Weights of a small transformer language model.
Architecture: learned positions, tied embeddings.
Training: a variant of Adam for these matrices, 574M tokens, 4381 steps.
MLP neurons of a small language model. Each row is named by its layer, matrix (up: input weights; down: output weights) and neuron, and shows model dimensions 144-239. Each number is 128 + 32 x the weight over its row's rms, rounded and kept within 0 to 255.
Before each neuron's rows, "fires after" lists the tokens most often just before its 100 highest values on Wikipedia text that the model never trained on.

fires after: " of", ")\n", " known", " al", " conf"
L4.up1103 [129 149 125  90 128  82 103 113 188 165 128  80 128 138  58 149 121 146 104  73  79  91 142 146  88 179 104 152 152 121 130 170  91 135 168 180 149 103 101 126 102 114  85 124 148 143  95  79  80 106 109 140 146 141 149 139 174  83 109 163  85 111 105 114 157  84 129 144 141 150 122 130 112  74 141  91 174 197 145 128 116  92  72 116  91 111 139 177 158 177 144 162 122  94 117 117]
L4.down1103 [131 138  40 156 128 126 120 151 172  97 121 125 114 100 126 106 104 128 120 150 199 172 135 119 131 127 124 128 102 151 137 100 146  70 147 141 148 184 134  86 130  95 114 141 129 148 125 131 104 143  96 150 149  79  83 112  67 124 160 103 118 118  95 193  97 154  96  72 101  85 160 165 156 131 109 161 136 157 148 113 150 158 144 119 122 146  94 114 147 115 114 113 114 112 101 109]

fires after: " B", "B", "b", "S", "H"
L4.up823 [105 121 195 162  86 114 121 134 154 104 163 106 115  84 158 157 116 137 175 145 147 130 175 160 195 157 106 141 125 133 133 142  85 121 112 155 185 153 146  96 180 114 125  87 102 106 160  58 175 155 151  84  90  97 116  79 202  60 121 161 216  82 124 131 208 136  94 135 150 133 139 125 110 127 106 109  95 152 137 163 154 111 103  34  77 134 142 132 181 148 113 159 123 104  93  54]
L4.down823 [158 141 133 126 104 138 150 149 141 140  99 136 163 132 140 196 121 134 119 120 156 186 131 161 165 139  84  69  92 108 140 156 130 123 120 126  92 129 141 147 127  66 129 164 143 112  86 155 100 140 138 157 191 183  87 144 138 132 140 153  82 160 121 150  98 137 122  48 130 180 155  83 113 163  98 162 161 152 150 103 175  59 126 150 177 108 143  63 185 112  99  81 118 129  76 163]

fires after: " M", " E", " m", " e", " Gre"
L4.up121 [150 127 118 123 107 110 117 184 110 163 115 141 152 157 130 197 119 138 138 183 122 124 147 137 175 143 157 143 131  95 167 139 171 161 144 127 154 107 129 107 126 177  71 133 184 105 149 173 105 129 113 115  59 158 128 112 143 146 153 113 115 116 108 140 129 110 204  81 200 129 114 128 144 110 149 134 105 115 166  76 148 115 121 134 106 125 151 175 173  92 100 160 115 211 126 116]
L4.down121 [184 138 153 116 164 130  94 176 171 139 133 123  78 114 145 140 110 184  83 154 150  80 169 115 108  82  65 138 212 155 183 161  99 174 147 113 163 126 173 121  83 125 108 155 117 109 155 137 158 168 104 168 149  95 122 110  63  93 130 124 131 132 111 147 101 125 178 113  91 183 135  84 198 139 136 161 134 107 143 117 189 106  85 117 123 106 186 142 123 110 136 145  99  90 142  96]

fires after: " st", "ack", " ft", " k", " ass"
L4.up1294 [102 146  77 139 211 153 111  81 114 135 158  97 145 124 175 157 105 119 146 163 109  42  99 113 173 119 112 173 107  90  97 112 120 117 125  95 126 148 140 138 183 123 121 120 164 124 118  96 125 143 182 132 116  90  57  92 119 157 111 174 166 104  94 166 135 108 124 142 125 142  68 104 145  67 143  82  81 123  77 148 100 118  99 102 141 126 144 124 111 131 181 132 151 209 138 119]
L4.down1294 [140  89  54 107 104  87 149 160 156 140 110 135 142 112 121 150 154 122 134  79 134 100 148 106 118 110 149 176  88 116 129  85 160 190 101 128 135 136  99 151 126 173 160  39 139  90 182 127 158 128  94 107 142 159 126  99 135 129 176 101 138 134 158 184 149 197 102 154 117 129  79  86 154 132 153 188  65 134 105 120 196 124 104 107 104 134  69 110 147 183 122 175  87 112 124 146]

fires after: "19", "om", "im", " Alex", " Col", " m"
L8.up360 [ 84  88  94 175 140 179 169 170 212 121 154 176 125  94 160 188 113 138 146 208 112  86  91 116 165 153 139 136 108  63 104  97  63 119  79 184 125  90 134 108 138 177  75  84 136 132 188 200 192  93 104 166 114  80 111 129 156 128 132 112  72 121 100 158  97 101 121 129 152 116 106 113 166 139 211 110 135 182 162 148 139 131  54 176 141 115 124 197 129 131 101 104 135 105 149  80]
L8.down360 [131 144  97 175 147 125 131 175  92 168 155 153 123 179 135 116 158  95 130 150 138 128 150 167 100 152 132 158  76  93 150  91 102 204  87 118  66 144 153 175 110 162 124 162  48  78 174  69 147 154 178  98 137 102 164 176 110 108 126 129  99 173 133 154 142 123 107 156 166  99 128 155 119  73 108 133 113 128  80 108 127 127 146  83 156 144 136 188 110 129 183 165 121  93 115  95]

fires after: " m", " M", " W", " has"
L8.up501 [ 23  43 107  96  77  97 106 171 139 142  88 162 172 176  82 163 112 124 169 192 152 122 108 173 194 126 168 135 150  89 117 139 180 199  97 173 163 132 156 107 118 132  98 112 146 103  86 125 117 153 104 139  98 149  98 140 145 100  78 152 152 122  69 130 132 166 173 173 128 131 111 152 101 175 144 104 162 140 148  64 156 143 157 153 137 103  74  93  99 160 111  96 144 101 132 112]
L8.down501 [136 128  85  51 107  65 130 148 146  73 128 195 148 119 104 149 114 101 121 110 101 172 119 167 143 130 121 143 101 201 148 168  76 101 179  87 126 137 154 170 173  94 154 139 176 112  62 158 107 108 152 134 146  98 123 164 104 143 104  83 100 142  98 110 137 143 125  85 169 177 117 107 180 106 158 119 104 129  95  93 116 102 118 103 137 176 141 142 101 123  70  99 103 130 117  89]

fires after: " J", " K", " k", " Y", " j"
L8.up1393 [ 99  97 126 131 210 111 156 100 112  73 175 148 126 133 115 193  80 172 119 188 147  83 138 103 100  96 136 155 128  82 101 157 137 193  75 100 134 107 157 126 126 131  77 100 204 136 139 134  72 119 133  89  75  83  91 131 148 193 142 137 117 140  89  96 142 144 106 148 120 149 164 133 170 102 170 142  60 154 114 159 134 146  95 151 111 104 175  52 117 108 173 111 130 171  87 131]
L8.down1393 [161 136 177 151 102 137 136 142 141 132 148  74 153 112  69 115 160 142 167 140  97 158 130 126 158 126 107 134 118 135 167 159 121 138 130 143 134 117 131 106 132  86 129  97 154 128  86 115  77 131 110  73  96 168 100 148 106 105 144 145 161 142  78  75 149 127 140 139  67  81  83 207 121 128 156 151 142 127 111 144  96 135 172 112 152  97 131 108 101  98  87 137 187 202 101 159]

fires after: " Az", " Mad", " Qu", " Ser", " Com", "g"
L4.up536 [141 136 176 101 120 164 145 130 109 189 103 123 112 101 159 130 101 130 100 149 137 125  90  43 117 110 143 153 117  86 146 162 180 142 115 139  91 120 146 128 136 165 100 165 142 157 123 109 136 120 157 140  83 123  78 124 153 115 210 124 104  96 111 115  47 157  99 111 129  88 134 121 141 173 157 151 181 121  94 143 145 217 120 140 134 167 173 161 145 127 122 150 161 133  70 120]
L4.down536 [ 95 146 158 134 147  81  86 153 128 147 201  89 102 117 133 124 130 137 140 179  71 167 132 187 123 133 141 131 129 202  67 132 139 122 127 176 178 142  85 165  71 123 132 107 137 148 128 130  93 136  90 146 170 140 145 116  75 101  93  96 118 114 152 126 105 133 119 144 111  94 130 157  99 144 156 131 156 160 147 179 158  99 145 156  92 117  71 144  69 125 203 134 128 161 140 161]

fires after: " r", "R", "|", " particip", " crit", " ro"
L4.up1018 [103 128 124 157 171 146 128  87  74 177 132 144  97 124 173 124 143  99 116 127  70 120 128  99 104 121 133 164  86  67 155 103 153 113 155  98 186 124 121 141 130  98 144 118 167 110 173 118 163 104 118  98 107  98 136  97 114 131 153  78 163  93 104 124 139 121 187 150 142 109  78 141 137 159 159 152 127 103  51 183 131 180 153  36  83 135  87 130 134  98 122 150 113 151 117 140]
L4.down1018 [ 84 116 162  71 105  57 125 128 146  83  73  57  87  75 106 151 110 127  86 154 120 176  94 167 150 131  92 133  95 113 140 138 105 110  90  93  81 123 133 135 100 133 112 116 130 140 170 162 116  71 132 157 113  89  73 122 144 110 134  92 131 105 126 101 111 166  81 197 122 168 205 167 126 120 131 108  91 121 172 187 126 188 127 187  70 113 147 101  71 161 139 122 151 163  93  92]

fires after: "20", "19"
L8.up1347 [ 64 133 152 172 131 168 121 149 119 144 181 106 112 117 115 156 101 122 119 160 118  87 111 139 189  77 131 162  97  97 119 117 114 155 183  65 155 124  87 117 142 154 139 109 176 187 114  83 154 148  62 127 100 212  97  99 170 115 119 178  75 143 103 138 113 124  91 105 111  86  85  82 156 105 181 123 158 134 136 103 154 129  28 126 140  36 188 130 128 130 127 149  83 129 138  67]
L8.down1347 [130 128 151  95 188  76  93 117  97 121 111 148  90 139 180 146 108 140  51 114 105 159 160  36 137 125  77 130 154 109 135 104 120 167 167 157 114 125 175 161 149 107 127 104 140 158 136 194  97 143 127 126  91 126  80  87 172  71 153 142 135 159 138 110 173 139 118 109 147 107  99 120 213 139 117 142 162 125 187 138 101 143 137 129  87 134 132 146 180  96 162  95 113 146 131 110]

fires after: " at", " At", " expl", " insp", "c", " comp"
L10.up185 [127  38 132 131 175 156 151 110 169  96  99 174 168 107 110 166 125 115 120  81 119 118 111 145 171  96  99 158 154 182 160 143 139 166 121  93 148 139  99 142 115 138 113 103 107 177 193  79 130 120 117 143  52 169 165 137  61 142 136 130  62 116 146 144  89 152 119 202  97 112 132 152 124 132 191 124 112 145 152 122 156 149  85 115 124  96 163 168 141 125 127  69 109 164 152 151]
L10.down185 [133 147 109 135  93 140 134 155 134 156  76 116 101 118 197 135 162 137 129 130 158 158 171 128 134 163  99 117 111 174 142 133 116 143 129  98 130 141 151  96 145  81 151 229 109 139 146 106 138  94 127  92 145 169 185 105 153 113 115  35 117 161 120 117  18  97 184 125 142 124  77 131  81 144 181 106  88 159 168 110 131 118 100 122 144 100  96 141 157  83 111 166 128 150 119 129]

fires after: " at", " ", " the", " At", " number"
L8.up438 [ 23 122 128  98 131  62 146 159 130  91 167  85 143 127  93 109 129  84 117 139 107  97 146 123 124 106 181 123 141 153 108 124 172 108  74  88 135  55 137 100 122 187 113 157 131 118 102 165  96 157  83 136  57 129 149  91 111 159 100 118 126 143  83 112 114 150 169 232 161 135 146 180 160 114 166  82 169 139 119  98 182 165 139  76 146  94 161 139  92 131 134 100 176 142  74 123]
L8.down438 [126 178 158 144 172 152 124 118 158 130 120 139 160 154  71 126 151 129 129 104 102 181 108  92 172 129 131 111 154 116 112  95 165 130 157  72 121  34  93 106 156  93 158 145 141 149 142 110 102 131 131 131 172 151 175 113  96 141 158 153 112 145 105  81 112 172 137 117 138 142 132 127  85 150  66 138 186 100 101 157 139 160 116 154 182 133 118 103 118 142  68 130 106 115 144 164]

fires after: "\n\n", "\n", ")\n\n", " |\n\n"
L4.up880 [104 151 146 141  93 139 161  90 136 123 102 170 132 124 108 149 113 143 188 155 120 141 170 119  71  51 187 149 112  78 121 144  96  90 152 109 133 152 130 171 141  84  87 164 145  52 109 146  95  99 103 104  65 125  94 115 126 104 169 147  96 121  85 117 169 120 168 153 121 151  77 117 107 107 166 128 113 111 108 117 104 142  88 129 133 134 113 166 120 188  63 199 113 133  84  98]
L4.down880 [ 97 107  78  83  90  98 120 128 145  90 106 126  88 148  70 152 151 175 118 143 118 154 176  95  78  97 114 121 169 146 127 131 137 124 152 161 145 184 160 159 176 163 143 142 106  74 134 170  94  93 112 150 152 134 106  97  96  83 177 187  99 145 173 116 125 106 113 116 128  87 133 154 100 109 140 132  79 115 161 125  93 127 135 165 105 121 170 123 149 106  91 153 138 142  58 124]

fires after: ".\n\n", ".", " life", " career"
L4.up660 [ 50 145 128 131 202 152 144 126 175 128  97 124 120  88  99 136  96 123 132 107 176 102 136 123  70 136 172 136 145 137 143 142 118 102 149  86  98 137 111 110  98 126 122 119 116 114 161 149 144 156  88 105 106 106 142  77  95 111 168 139 145  88 118  64 163 139  91 146 150 131  97 133 163  85 198 145 138 166  99 134 136 101 116 110 152 124 128 194  99 153  96 128  84 136 127  97]
L4.down660 [107 100 142 170 109 148 117 144 145 148 117 135 147 122 111 122 112 169 118 147 149  93 107  91 116 114 106 153 134 130  43 112 124 190 160 191 122  67 160 174 127 120 135 124  99  87 124 118  74 132 156 151 105 145  72  91 165 139 123 162 116 164  87 187 132 139  78 161 151 108 141 160 126 145 192 115 144 136  74 104 145 162 113  99 125  87 137 130 116 106 142 112 115 100  59 157]